Part of a small language model's weights: a variant of Muon for these matrices.
MLP neurons of a small language model. Each row is named by its layer, matrix (gate and up: input weights; down: output weights) and neuron, and shows model dimensions 80-207. Each number is 500 + 50 x the weight over its row's rms, rounded and kept within 0 to 999. Numbers have three digits each. A neuron's up and down rows have the sign that makes its largest values positive.
After each neuron's rows, "fires before" lists the tokens most often just after its 100 highest values on Wikipedia text that the model never trained on.

L11.gate795:403526502507535489555415517484474439517518610494553518496558551647481565520466510549482462534493483465428560456505439389530534523559423531532490565580505568374527462443545480450553494496523465526384574447494562560547503439488563550513468484434501494527461491439427503539485551639534491459453495509523428621449410477457453491602484525513540532535505593588499463484486439529511439381619
L11.up795:542526559507571532521522503515449459509467515491454524489502542455494520506486538573496564527565483517523492525525447352508430552533534524577509523443505503564480492488449507546541481470606428558449584568473568606448490562464460546466563479522507417501520413459428456402486497559515581476471580446503502472570470506443479393486389490503587516474463555522555476553432440502515512531439
L11.down795:439534468524475514561463463471407510513521532529506567532494526588494532537533515514500494493481492505622507500492483446542445460483499472503560458397479486507480403423556489475511634504621520411512598417472501545534511489430484558487474485458591541549374456495485400501531558509517446499414537402490497551471424555413529394443545511407436481441352518449433526474458429562535478500508
fires before: "9", "2", "7", "0", "6"

L5.gate372:519562542535572481464541443502549484437504477463516456482486486485512632423451493499506454490484591438546416513544474533531499637411518486433431484482429481536505451547536478590594448494472438476530446456526445463522547483537487445457411502544488475505587509488476489483416503550543511500491523527430473536535487458464525514419473526486566547484571574413477438508478520470466556455543
L5.up372:536537517468557447511434578487576495533545428608518445535406405601472563453471515442494458488444556484491501443469573569448492532530444479516471499448503476525475513502542547554532473580580539596473429490515391493475500506544542453580474507513542423456539510522394532412525448478487629546437602413544546506542563482597516499506554541460454491513524394540430431535588493499506495476587
L5.down372:499568492432576441528427478524560440434512527578516430431485411541530519551507510526474503533462473542437510516457471505469495534488418561511538449546421436534437550521570523569554548617458563469457404474548512467479585527487466415502543406524576467486495565550397407509458526458419545541465456447480516516455471435451604570460497544398541550549402436472509469528581497464518541565509
fires before: "\n"

L8.gate570:410573546539481377529430555392432538502402397523509446525421510412500449475473511491473526431492551503442400472569463526479492523444502523527483547543517453533566540481504490420580527535467486591484513527498464511531510534516503385514494495534487480491396519610458524466433502518551555515518521604509534444479502478437503535486522498471531424577409515543519520511525542527553421513529
L8.up570:470497499490485449617402450556466479539561412540467430486451522503543444482507467491496518450516437420525477492611427581519432537486509585483485530611536494412492598603501501510503442392393513492466484602553439521514580496512411468493431577504489410585529585435436488436497440552535560636524580536476488515486475539376583515459476451558552442523378570546481477494516489516518403479444
L8.down570:427522423461576535530550531650458518480517456490529459441504460472518431600554512504496486544547558429546439492499399485569437573519453556494492515529513457505571452602499546484471398483500552464456575499498386516522567487541465495583348509559431541454545583424549440560397487443468575556462465453436433448490588475517468460507530524463512513527499494530391545496488515397530441535508
fires before: " |", "m", "re", "ll", " Best"

L5.gate596:572565502416525508538499521470576492522479551556510520485539552451531454450562552451595486481510501570464482470599559492465477456504504508584412486452557459592457532515439513550526389521496548539498531477409489524443465478496484539579412467449564466425587573556457510506570528543369514494451556463562396565489438474542534561516503567477501604474451514472521476424529510543534611501578
L5.up596:526481579529485525635464475495515415426542517586440545516508491494463472529466598484510570549428497463496452598515516544442513491371529591442520478496484478495425586539447547514460534545495503514464553497449418447560513452518540536432499531626432570584483405478435494474554416398438472499562436438520581529572539468521479563376545482497475432478549477490469494562441497526550574437496
L5.down596:419420380412450622516518532506505450514495519521522536542510552394461556457465492521488393573492520530490465505529440569535531544448510613484545514540479435490534448433460451470456485473637458513530527534490563472500548431551445458488502458515560515480495528524519469547599528548481453635483505518566519509426404597519414517513457620472481509422485456504511530447459549536512482502518
fires before: " |", " and", " was"

L5.gate143:492577478505504581415576498462436484546522500509460530487461431538461581500526498572455564467468515504452482465398593569555466426533461428434484473452509432465479551406541434475468483557421423523550444496450500523509559466487494525468455522528551421483509513509471495482517435521441447476533451502552464547510432505531434511514613492469590513494435617550541542500499593545511517472495
L5.up143:499490434480482550419565563543472509605484513565571540504591523528464433500435468370449549386467529444508530499529443592601539461558483528411499524564524459428571449454483535490488428511448452548568513568494529588502447560528490568516547455450399511435532473519486563553525547493570415490495458505515494543535486559514473550444411491422531516499499429496497527509467525501458518511494
L5.down143:446465428472465533481497460473546463527413495484532573566545471529422444543464441511439583534577561430524530538496470571443452627537561475440560423496590489467524402555532530483539535515538537572435533493546535461428498498473448588372542437587490467501466477511606600560481517630515592520493471504485494559547483477455551475450421528420502553488494485469436603475558542564490477398392
fires before: "ro", "way", "ain", "ing", "led", "ains"

L6.gate709:438434500493547516491532507445471448552422450541464472463426395548431556461493527474486477478527566466517496516473473517401483471385517453459439449509379454504558503596456507422405510487568503538556518491526467575515504474449477502489504585480439455415399522433556552439590466574460506524552459430509615458481449502533428479498531473489512545493403498444576562479488542419559546416479
L6.up709:436474535497494588475475477514546554505481476534443483492544493472569508502471501453416523446502521485458520515575518580498475552582559548473544538588544397371627512503490536475605454485560507511484651468473521474500491427529524514489460512448578557486475558518559486588478529516470558422489481467504553445465550508453576473399383476526484499508563434577419496451459439496561485488522
L6.down709:493461550492397520378572433486469496542520457532412486539439495503543524477444516551468456525480500576505471581519471605583528485535449552542526432504534396571540509483451520476529538516468531486537497549486479525552445457457496505441505496416503510451391509490540451544534497556427559555566560577479539582450479528454501486378411557524451469512487517514452522515457449463504409624490
fires before: "ian", "ia", ",", " |", "ia,"

L3.gate174:435505514512497403490447456476522522518503467463456474513494501350530526451426485470482509523542516517617415557454490632509443490510522472446498460435538529576565512588509557454530539439484489462515494551549523543478467529447549514474491458464469464556563476608549484478458520612536490435426548561503573559479533460453552531553620481529505467514508397500548545496576480540492474504455
L3.up174:506550497504521431517540566406566472506483473490547481532552532447441504477468480503507543444474488488620551466508490534509516504517388549556486557450510498496418493566532596533549555485476537532477554460515474528480482406565632434386449515537472449488468398513528437531448500450508557482495517481494573466446550512521662502328533523417469528449588446453563504502421405569562558516548
L3.down174:470625495488577452509515482530412462423521455522572522479563497449540488528504494475559495427545501538522561428484569505537449533458491481465475454499494545478480474504527538537462573590582586461462524480556540541472490387471462537517559501547479483467540540540491476551498543462445546481524496504450459465536402528517550550503481452450535568468429586539495405456552551486458521575439
fires before: "\n", " la", "leg", "al"

L9.gate802:513469523545458515511463385403619568497547578471438505542553412537478522515577591360486502451567483506546394460593480518431447560509495495450489527466533481529422513472507449504512379445512438510409470588504486499447417476483491501463582509477492451438572576465423450478562445476494508504468463426485536513596476508584544462540475593495497368516471507530519509463546483464504476447507
L9.up802:580437544519481495420514471491465405517425424531534464557537532488521499479537508529482588501452443591469459455511463527513565534469521534636457507443627556478599520420509494515520514432581471502521597582489507413532517452467513512408397577475389452536513480436470438493516448480487487587368509494512515527545423454497531450436546524530542456479489426561425471407499457503456442375484
L9.down802:467504574434410621390539497557453447482440517567381558517475512493465466594411558555484562521511444529575474489479519509481457472573534581535483446438505472453487490452425404591600480544585495552461524594515523515454606500521558468426458519424390470502452503530502497530433519461450468518527504511503514542499462443497497558501456475453494568447455423406561512467546478427593568458512
fires before: " |", " 1", " 2", ".7", ".0"

L9.gate245:521477500573487523460459477505478586628438465598464510432514470514537453566469494420497365519511461475382546427428437495513514533495452545486439432598502482588449497578459436525495429625493531455542407538552460542533478505471538461487514571595517496525420547504444551494547563430495543435622573499532440496443501434535438522514550479488451545535522532506519581513470565519471483540497
L9.up245:578505589564515516510437505490427471561425496457488538525543514485549453501621488513436537539517479488537544495467433436591416507433476540408547505487569595538455520435469400531518483464532481522485447549501501577371473488553427496517562590521456527445536489477471520491534454566445542517428484607519523471458441481554593473532565463531513580385561474513514561559511564489576511530550
L9.down245:509503414623501608461451463447460470516512604486473490564492493505406489530473503551411401443486461483494588487448524481501532513475521454478499559520485522494427502567486446492550423509604580520591545437555590509486424428442478478583516466362486464497483447502482494526445518540507505477460458540469472480547605451520499461510498546635499545460561461546478578393550560495550568444528
fires before: " |", ":", "==", " ("

L8.gate701:467587470551523461515517485524510445538582485615528508486556457509574500514480475522496537467559411535535594620457405458510525483495461517539583479458537512529450505440529386418479391505544412416508496449454487479536567496464510574459521464615462464440481417436526543518541552504514434530497539497514463463479532530494608524520490475481527508596511549476548428474540482402444537519481
L8.up701:419480403551489472481568527516497520528488482511468499472538428460504480426435474490406563517547486433453578519573535480510482568399528516548480476387481512515412635537458552479503481531553500521507489406550442473480503489537456458539452440568561475574416412549460426444479512491443516517583563416491426537450543439480442442549448581486531544478522544493508509459462367499459408478489
L8.down701:550518371544527461467536523485474522505457438495490491471545607514528471470528555511594531449489500487440502545510553431494604571410500419576545539519535460573453502423492443569426496389525564552479464433510421587552469502530545428606583584517489539458482428383488527432686465462495480540505607458501510495478492599524516488609481417509466428376414437554497605564449437502513481427506
fires before: "\\", "{", "1", "3", "D", "0"

L8.gate211:448478526549513479483527619445457482566564448482528512535448525509485529490484510526430443529425521533477520664589504349567476530539455459449516522567543608496513528512459432655471451471505541462519493546516543475446511458415493470540544495461468507551493547399473442498488486602476568509582588475441490524500509526508446537486473507562502457444521481472532570521475431511466524564465
L8.up211:454409483556485572471567516486478523565592491494493596481543595516573514547568531409512497461475535566489435524424521513448604574430488617638472468478472547513548522601500513570561561524542455526574507479482529445520456479478565466491469445507509406519508444465534414498441548505436513505520518455437502475540488562470426517539465544489554563461559509484497530544554520475519537495506
L8.down211:596474486445515458451463515406462498467454509407478575497508564488545499577494401501515523533502481521452504388417511523488513624454434526472460463486480492477566551433569515515514490483422568573451482576575395621457486460509512432517495404541599502478489418443505467640406493443577455505480453547485421542528461462466441477464410526541608442417462488529517515519427528488532529450475
fires before: "ic", "ics", "ist", "s", "ity"

L3.gate734:575541523463427413523518513585489525509512573507497437458525516474464528451565529491520476438407515477466482555456462489564524431525454553505510455512492479557483531475401526542511552510476431474480481469610468589481425573512479587512508497534462431556483457500503544459500488496608480481486501460507455451465470512531392501540513455529514481592469559510529508508570580570442428518527
L3.up734:462464463508441474527449512501460433444512609512553487582511529534442470513482532517529584489464456333506418536542567530553545431536517538486406434501540453482580420481528541490561498414452487444508498531525432503484521514579447491440528467468495521395465531507511482547442477467547546533452556484416549475470514541501540469530441450578462547464469594413587543552462599429498371409571
L3.down734:522476379484504498500504510464612571419550555480523506418564549445454446585456559502482526525477513434614494454519585519511537447379554526508545466516465487544560427471501503490519535440495378619502510502485468471443571484432464450462461412635519499505476500485425476519483457427586506493563476531389491558486585494506482519383516520443498515417518513475515504537377544474463553534490
fires before: " |", "m", "ording", "3", "%", " P"

L6.gate162:575420529514448490475444510462531530508402361465523572482432503567583508418493472430518467536417486509513540483494467438470592468528583508575517499447454576570457435505570564502452393448499513492513401514388486508539570537617480496525482494484513444555484510567494511439458491486427379523493480528436520471616575527566532470512433513487577471440443493552450535435479508400520539515650
L6.up162:547447568552492501548449548504614459520577553440545445558481602571497458490588430507484448559575495487514503520512506574521629528468536552503503594459394424412482493456564525482470433476506611479536609390493513419472460504471404462517423488469557554541460446519487497511601464560482491431513600543498470495499432522458544521523510529604544496411554529541469449524549504485519496566489
L6.down162:536412505538509489472503533507488411511491477515479528507439499531447370463492484618513517451475527422548495571624593438523516512487548445549386631491527409522492568494596508485535470536497645514512498676482537516585512566447484540420446585442433520535506452461517598512604551485474457498451488530538595489562551542475534471514579454482503539567476502547495549490568503573442544474534
fires before: "itte", "and", "ission", "ution", "un"

L3.gate794:543627514488558450459558494477531530386463487589489552544493522448530528510558657456494463498454572448549614521383478460508475523556515516461403468479564534530493437530480578497571462498515477522398461581599531560536434510562536509465466538452472505564480437504487573593613470589461533465547504552439506562601487516479466502506489410581521523530412539491565503488457510500397506484489
L3.up794:488502484447513516537437491549501524510457549518502426443475558521460618546439554527447447550528532425492427477564502471360471493529525498463566586549358542508561512524427466466494546484617400470473545428585441539478516598571517563527512478525416569455589509413544521540470508456551462536399479478548498519546533383535553499524513530486455445500494528521475562563489463504546505516423
L3.down794:529417460558503541366450452428468553529420350473442524462506602483403523520447499531481473481554427395515465466574450602556530507541574503535525510422599574427516610586558445604491498493547557504514604456392522544480435526556527404514414544528462424581502521469582565584554539574569488617493517441523458508510475579474435458621441552533500584400536528540443485517535577511511453472536
fires before: " |", ".7", ".0", ".6"

L3.gate284:478497498560508516495449582499479491398495530597580466496468492500591463488526478492505370577546441548525399468493553473460531527469372527496431517501484543603627586497466481566454551481488486517477460445508384521490505514491460522490457461454412499555504482477470464527503496504473375508409513578413498553375417413444453515503480492508514528489597456602536468520526498542585570507508
L3.up284:473579514430527480497560491456580473475530488537542585592472538415519483620474542452501538461422436466549456501607464483343519511492526546533494585533510533554435467461544563467528545513613629505540377527491467463530547481513443403527549509598528423407537468546522506451492506543617534495546427412423484540544567493591551521557508440563541546445603479578524524523549450501494559410480
L3.down284:534483441553567519506474473520470426456529476509550489466485481458532546494457517479484501511547546510476509465510440532448494471589475543493468568505468441508481420509457446481534456591460526433485350452541493571478494523575455437465484482448481452553537467458478486564414524457486588543470520490460464489455518544474522509440488473498475540445486427573486464494499494435567516511502
fires before: "\n"

L5.gate36:506521584544514407580541564549507475451502450483479631577480519461504456487510478473562482491408507441498494381604488456432513498561611505503529550501540576471527490525519491484452515495539580388474438530490464509587396458519518543541477541495580539502557455567473467462533530555568585451435499592435522489563473496559469540530495501466498506521517338499496541449514552456547417381465
L5.up36:571508501513526517511505445494345504441442412486515553536504548388485518477491453449527553469501480397493456476493498403534548480518527507579484527538526549469554428542429513492488508580530485455416412452464493611630475503463519466459499480521412561526523454491541442446544518451593509460477434552504563506580494493496517549470557567468458481515546464517458432458479513492557488396568
L5.down36:581419526513473582447496483634420483581526502377522340456524528505507579386485370545537471520540408602370519519410555464450570543575495562513514581433498496473524446481435485506516525484423508479485455479496453520543485458457480463498536396509462521523469417488526559527519421456462529541530435556471570514473528514528494426454465492485477549436475413505433468490539383507617493453467
fires before: " |", "%", ")", "\n"

L11.gate877:566486458593482508446507518480574501556445528566465466525508541514570558544458554608512401520461473479599404490464532571489520394545518535548497458534460497364611437517540425394547456535508506507484508421626416538574497463456450548510501481499580421488462446423466445518492499552467478428563563599495449496498547461552549411557513508513549498555530547550541352523474469455557582455594
L11.up877:425531444570544525433463591443478464492447568440529527466486476531497479476522490567433577526513533522560454450572464478530551495465468501588566481535525527464475544533391512429458427532516421446568607584453466520506433444453325496424586520461512530556476471430465389545524439561528420456549538448536517524564458511485522556511494491508513521483485584471518414526498500419523463376484
L11.down877:522480480517456438535529485480532467519484481463470547473539520472489495428485524517448541402507500445540504481396569513549535489466554428479433511580529445449623522511582443496437487490552550481561514484546423433483522475509520445485484432458503557411520453586494509528498504473571503465541451466522439403572536428389470484521556492437444521609429487522451533499592453512585487438539
fires before: "2", "1", ".0", "0", "7", "6"

L5.gate850:554534530554484502587433510437539572444459523418428513466552588486469441522543460446459450469449484528530477481378614439344550551496515553507514471505509452536531537539446613470481479532510584489517485481501511513451460540478496495464449506533533614487497443520450547456510593451560459447525489584533518451593505552494526439512538497448470463459463566558482509561449537446548551552541
L5.up850:474559477535494524411527594503568550500453500440531508493552557463579459467525473531462518524390419373546482494539465530580517537479516576484408533613436488550482423424511544466507528461507480591564522508505542378541579570568492574537547584534513472489436491559422501517508404558420506447479461504513479509539535398582580528480562554552501584524419461590452537474586455514472502507526
L5.down850:589421533434599539612574526463473503507524495404414566533496487569566466349550565466530563475566477532558520484461444525501522484529493549523463449471560430567531560425495514419529471507421531466557470515491507451427611526616528487533548549568479526538484497492456406541643437472526383559515553537447508529430383547560524538526537463552550481528485496500427558499530502481476457465492
fires before: "itte", "ission", "and", "ification", "on", "emor"

L11.gate396:523522413467477553527443532506369471514471481564443439591481530393500516568531555532564492514547490535478575509538437473512541533443540527550465516490558552494475447611534537495555468526524457463472522506589494497512489564453499472541595469517614448517469504553480458433484547414479514439417479496512450452509499439440429586558489598518551444485534548400491487551495596502493560415471
L11.up396:599445566476610534601497605477485549439452404547537508517613492533588450445448519476508465489495503524605529499508448444486474539453495582521492626461475469528433443508526497522414422526535599520476557511537514429545442466484481520533483504519562477544538512560431466495465549505440452508441552437445486455461539436509440388444505493529544435466520490570422500505509522467496499500579
L11.down396:465529511534464528466496579505453419491557470672462429485486463498538518520498591553565512504439519484401566500441479555584440503426484509552522427510528520426433576513568461534478512506519468446535498460535426454494488519509497492556442530484534467418505469531542519451525467487586536435617522509602513477484532535515488573573567595529505542511570556503459460473412458522544515413470
fires before: " |", "en", "eng", " medal", ".", ")"

L8.gate637:531475544515509370502398561589487492471556467543513373585473579545437561502445483481395436538522432473547407511495580544486477536525529429489506608555528589523432517452472471529440443538477442317594439472565485483542502495448507385515427527469458478569486483530459450479464489542579436443596536502422503535514474510462359446512502518429397418464481516442480520582479488452532445420533
L8.up637:452394445493467487467545495490521431497491418509476494474539465563487483514424460521527415542598435480555496485573413468522463507537519494524510537516516496476514535463520532531482554477433362518555516492478467528499512499508449552480511412544444527476537504493558458470505426519443540508487419495528432548467449515502473527525480492446459450467580486488493438566570464548514433602567
L8.down637:489492450474479441626547495494562509496526487443527502528467517425463479508525554507486422544576515494557499409476508523527577545526576684563536474486515503464552435437473483453423510539518556476492394431536471478513481469465459479530503480474541510543547541510482529459585475588588487547490569461432571597504519515455420477565446552503498468500489596415544457472492502534577490466490
fires before: "ical", "ic", "ics", "az", "st", "b"

L11.gate97:512478527483462527500545541544431528560504493552554560534521615502486590490563504469550481548589445513553490444508458495547513457490477450475508555549547468529490468456468504500499545438468439453512379425558469546477494489521536391529521506486461495522453472580446518539372379482494441470481517616589494412381513442554447569532563500543496554565540482484397522500567498487552533549506
L11.up97:497577517436573520510388457552542422463480443477478583500557502482416515522499489440551579618393543522531508422539460491577471531478543479451422521522461519422449514485453500479521511495438462584552496524467423594559528508400558473487559579580516514518467503581480379462473416514429449499507483456457449403592409533512454515474477443551479439423471471525472537427538470515479461541496
L11.down97:538651469526579578555485525508519500531648521499542481530430526462505507446490668493526588584554575470417508448513482492510491598418498546493467436396508537494505519456477462447557502456486435517525589430520479537455537565585502492574492405442483530465479509485502488531519590548515509565555513514498500447475346446461511492567590651526461460502396448503463549499532521402565516540515
fires before: " |", "als", "s", " Go", " App", "s;"

L5.gate386:573466421453540503539581565433493511499456500569443411438557490507439506524433531503448451479662594468483507449445496396433526534525485485503539517591508459483530501444558470456412470551642460548461466588516471469474397450474465435540504511460532494439485499433510524454371523574451415498431603478413472495493456525361512472482494574515423528483440502556574473429438473503520484486482
L5.up386:479435528502527468440541548457415500528496399526436355460549423513423524514574522534488477533542451551463543448418457434408479494531506487646466447546534550521478454426498434489498460455539490496418565441596486502523495525522484453552458566539513569572545579494526480532549452553466430577420486475585438576467578559424498411546543597403600592482557529512630464467506530515458510482557
L5.down386:476458400479514568500453559553493558458558547476560506449444414477635582482539471524561514476546546493539487591502553487446525479489452504606502535564519456580486481445509513459528520529440595473521480537566517435431536590414499475465583484533493526502503568564469469529471555498523491580426439507478473558431450561597532514531476531541473530513519532544532473568508438590508664539457
fires before: "ed", " the", "ing", "s", " her", "ed."

L6.gate696:415487475587519478458459550527479476479511517414545505514628496487580466582499499458532457458490541457567563551516474527490597538508479486578583438410468552509574555564531512478531510534466488535432420455516492513565482493538562521487550487500498481488434423450507508417522551586447476466445512472504405529492486494537410496611537556461457507503493424517592600612492408443587476506592
L6.up696:419540400509585535465499503477498533503479509469464404550505521478544572501450610484591553491507433553526442588578534408495476434520523459523613450509530567486493398527470508421467496557566446548470442447444560485527433478446600334540433520539510589526527566508517538429570559568462502480608522486551532508531640516546484490538491576534514398478434480497573480442516464504501509419520
L6.down696:511394518599496502475401484519369534517488491456521474543570563418494463510562404604471545528533401589487495487424502520519514547470470642562509505439565462537570503534484526484423491526425537559465482388497399605444460477507510453530569479486517567444546459495451516557511475493559480513478512532466441492489481443483468514476536453588517507614452412459460391489543550569506443558482
fires before: "5", "0", "8", "4", "7", "2"

L8.gate1:479534511522520374444539491567479430525481465551477571532557460530517497499504570573527474401379556509522463507564453504504498436506532463479529481481448486569465515476439572522443620446525460473518494375522495489568699483492524493432527460495398523547548522585498462471546455481497541503492470540515450463487459502501540417552439532458452457476571531511521480499471550561464504570485
L8.up1:474574594451538539442456465547468496436588502506551564414472431482548572415513443517411445443556432494510425515571508500582539572557495514498444464520451471402571492501458558498558541527454599423425417496476465393515459542476489497450464522454475492525475484540600447517500544534541585545459436475547458480556553521497493551522480443432473419506449595546555503483472580513489488457482
L8.down1:440571530511577542444448434479537494606606534460541589497460484433473517416582531572465616534529499455516519475485463581497530543531544450525551510559582614496542593535539436473478415495567452546561483543569536422568450541527487516495514448412497450467536487540560487497523468514511459525508403467460597452513451554525525534526476413512469502496456546516480497534500556518452525507410
fires before: "ed", "ak", "aking", "ople", "ace"

L2.gate426:454596508506491457404497522466428379524455503488334509532544520516501459574500504416495593468522542534420562453422503481501566478504532432501463481586448540463555454542479491443590534519494494540463519568444559503548512517518556430460538544471562359406525471486438582499423448554549476509496567524455500537489509455500416507605457420502539508538492510511633514464467527471427544521471
L2.up426:600551375500492400559559549499448516506450559500449598575490528539531479446556450516491456459510512451511572564569490474488519489564554592539496518518477473529491420498494578489553506586543554543475441500597520565492419458442559461482478555478465501486506473465433463533534447467526455586551468529586481460454515449476513486474546435500511525471541594526428548481507493501552518441457
L2.down426:579505501524465440546457487486496515463537476535517503495501529508475525552528489569452469437505508447448512557501539463631532434479511568478556512578573608457464446507548440598512457536415460463551538535468488447472434565465410463458376523515491502486539549489475457485570534444516523534518405545515492525459487512508510561448517472530468455514396412595498437449565438504542582471605
fires before: "\n", " |", " for", " ("

L11.gate522:510565491527502505575497496510490459599510520573505508489522544501544594461554489471539480494538499578469495549571555477508457556545532468423553433551498501484392456490569540392484398468492499549488488498485550433475512501503435512493407464466511500546467550567401478524492554552465487463551519609465506465487580492542617388493539490450517475487484424534396416490418616500440436406584
L11.up522:433489515558489515518508473458504537607503495562439509444453541544512478439623485399473559574560470483550494545542585456565471561464502454515472499542539443403414512485521551443555474479500505444480555459505531514452400464551488551494470509507487461473463479469547453616457477423547505456534551493560447509527405498482428414532488511467534473515565499534487483535550494552506421463480
L11.down522:521563468458472554480427501520533463455441498485484505453434503492564522474520465465557482519506563514485505449496532443549523532577544493492482464492503455565527538451577510425551487485451468545592530486439575464558613514526437472515429473443486483564483554564521554537509513549497579498450531563590436402477527531578478443493543489551448448423478510477516489481389683544590534431524
fires before: " |", "0", "′", "1", "st"

L3.gate202:491612554438460506607462448497492512453509477552464463515528499481579507446443586458527519469516488575470482523475463559449506505519490488512473532621477509416457563556427492521500457504514525535527473535540542555541475531521423454482524520503582497600497434559503441415519544505494452516471548458501510468454477494421492450461526466458513423603487457545459506419461544557463508524575
L3.up202:466515538516546471517537515485553479445490384462467529491458587447605458445501485538429477551534405499576481465590518462495382517497448568616495560496510557551487548472533526531431513459483494475563507517447519520493529468496606502524467458567604405468529571394484559428573451486498474461531538493519496435427495526330493393523515489587526455472564417483517420521552471515473511421486
L3.down202:470453520458486532523451479527416483516433532533566506453518467327594505446488535538485534432511574537452488508571518430561585506508583520464523515486507517425478527519511549537477546497549469465547483438453582533458499513491422448489388464482512451560486418516504462575523443417496516542468455439395493474559512563565452534429537480419586463470370562543430537480465576529490513588479
fires before: "-", "\n"

L3.gate889:522483600544512460569520529523505492500462591557515507522582428514380565490509439478453525416545486408543458434584496470507481459554513470496474444500500479407525511395469432536564495534467376463533470457475538503526489608556465468491452437509521525525470474442520437437501568643556476470485548501487530483533617424419398555535547575501487465446490535485560528545456489594388473507565
L3.up889:472444553553532466470452543504422471518497502403483477520510508475511601508494547418592486512508497405549481502584456528506529456505561577454518430547438535470502474406507469472489465496418543437495419539442555495470519557461528465516515557536451467505524522473452528557534580584450504515603491432540454482580480474475507507476532603449546490525489544542440546524480488479474381486532
L3.down889:501518532538594607561441450474505557484517496479517544515487467444456510492579494507529475466512497443536498554564459438545562584532527506530432452507465506492483458480524475458454538472450448447541543545521455479462512551436459499453514441542454528592606487470515451500482534537572437554421530481559571470431463521364502507422494485440487518542489523574453560613460531572478504572409
fires before: "ed", "ing", "ic", "ak", "e"

L11.gate779:548462442463546582509482518458501546499470576467541512390521502578607526454484572543524539519483496454592596468503383517574469554536413435428539392469414442553570479462489535500557433481508496446461463497447470512524496514575472546571472511616419439461587507518562576501410488596452569494439494548510466468515458476498501597563521512535530531417464484595492505468419531467546555521478
L11.up779:469477514460536549442395420506414533571571503477425505434597492455544591439457452558496549522457557550663420517374449480577466525485516555513490457489541612497445525543435537499461503498425504420471524553477481426484550457542456596476444496573415554462470525473487417443594519509548437552419524524569491536459512496565566492481437477472498486501507475440450691461512532422435486409462
L11.down779:501507371440416449483527481492464524645450475499603491454517497544497605430503616583430459554531543527512519506422478557487522535476555528535553583622575500427525612432488564607583531592519469505537381520527521498541510484538549516404518471587573508525526510562518522487578549548555426517537553457586540441584542439583403561520577528511522440511456527473462457457509519394469545551452
fires before: "7", "8", "6", " 1,"

L9.gate493:514450548456480557483586479464523566487541549596513480491507402473513467566567482480520543525369496510459490519429511515548464499496484516423400527486461546561508516467496452595477342477504406502553485566562480429459519564441388433453476567514454493455534565571498549496461540449493430457489542432622512541427461462537406514546529546524511471485449424547513507501511434567539524446490
L9.up493:456417543458531515444527551505595478535444548504465510511513468493475494468548532501472469583474514522582512474553512543580489423447510486488479446504524497530508473522515512518526474532539467548411493561529459479533527525517514458520533536499433443524539521517482505494535433502483567405545445447424471556450416485540519508424578570498499447508538538457509563413463500517515517630552
L9.down493:516498465562517407498486485535553515415472593541508538558497612454561533492502576494496504572427556563483472470499545511642500572476446479462478515557578501424560537461468469461452568558537487467519513465551506514520521575490521499505437504470545561478535437476533525471524410459473618353484467553515441434428435493498524429468406528447459454518414534482543501504432569544577522499459
fires before: " "

L5.gate575:530438528538495483517425523503541478510571478420476488614499492482550379519491497574515591518455509465591500561526598458636564456479564478453549544492571457500509481479471529574502472558513502482490552406503476458518508530488558445503464517516474531508519485633493505417462546521458563548516528482538484515554567490497497509445490461503522451500430543509510488490514487490545553538478
L5.up575:488451549442427544507558482484448468464504549557515476532516450465450472514504458467489480483512496545497455536474517548618531488508406492473496507564492575578506434483481501431556560458433459508525515436599540468557541544537479420390496551634518462453473546490469574488528574510503510469569451514548518543458563435521506440494520631434502462607513526382556524464487607511495504487521
L5.down575:481491524442517469440482478537431462465634532488603591505426531475502582422411556492574519512485486546542516504525407487459529603494525481443560547473563493488495459453445612548498501518561561451471505430503487530514451420519570588507439446519386441525498459454552458480465471515429488430516464524521518438563452505498384437562577514497517507569404518487469497596466527564553492615547
fires before: " ", " 2,", " h", " 1,", " 9"

L11.gate414:480455555486555516510517538499546445551442478521360645486523523527472449480431482417425461452502540545484546431570557518439472566544491510532489433556481452516526556540562499423479550563457524448522467495446500539477541486443475477436532498492438464565487576541429491522555528491396570441475406487515497463552548480487490481484486544507453426519480442578499521379565398536589434527500
L11.up414:446465558523457573640491478506559472442408500575449536494465527490522468622496485467449542561483553411483493416492497422506520447514423478455579405468480438491566484478544572509490494542567455498516451481482559440408506630449527488499477593572518575477527511502527548545559484519504575531541456524521501624510462549488472533552434501439574520474459485460463403482593533531552474543502
L11.down414:378502462601518505453573515526553544526507509451391499460452498437410491477448522457510562489409446526511554476512560506501545572416484488585475462420524520456437421499511525466484420468505503520483488477554530462518442425542499529507518589489475517476423461481430561482553437609357529479550588605520430533571531479517609537503475505459504577543431507479496496503445566547606587475483
fires before: "oth", "n", "gan", " 1990", "/", "st"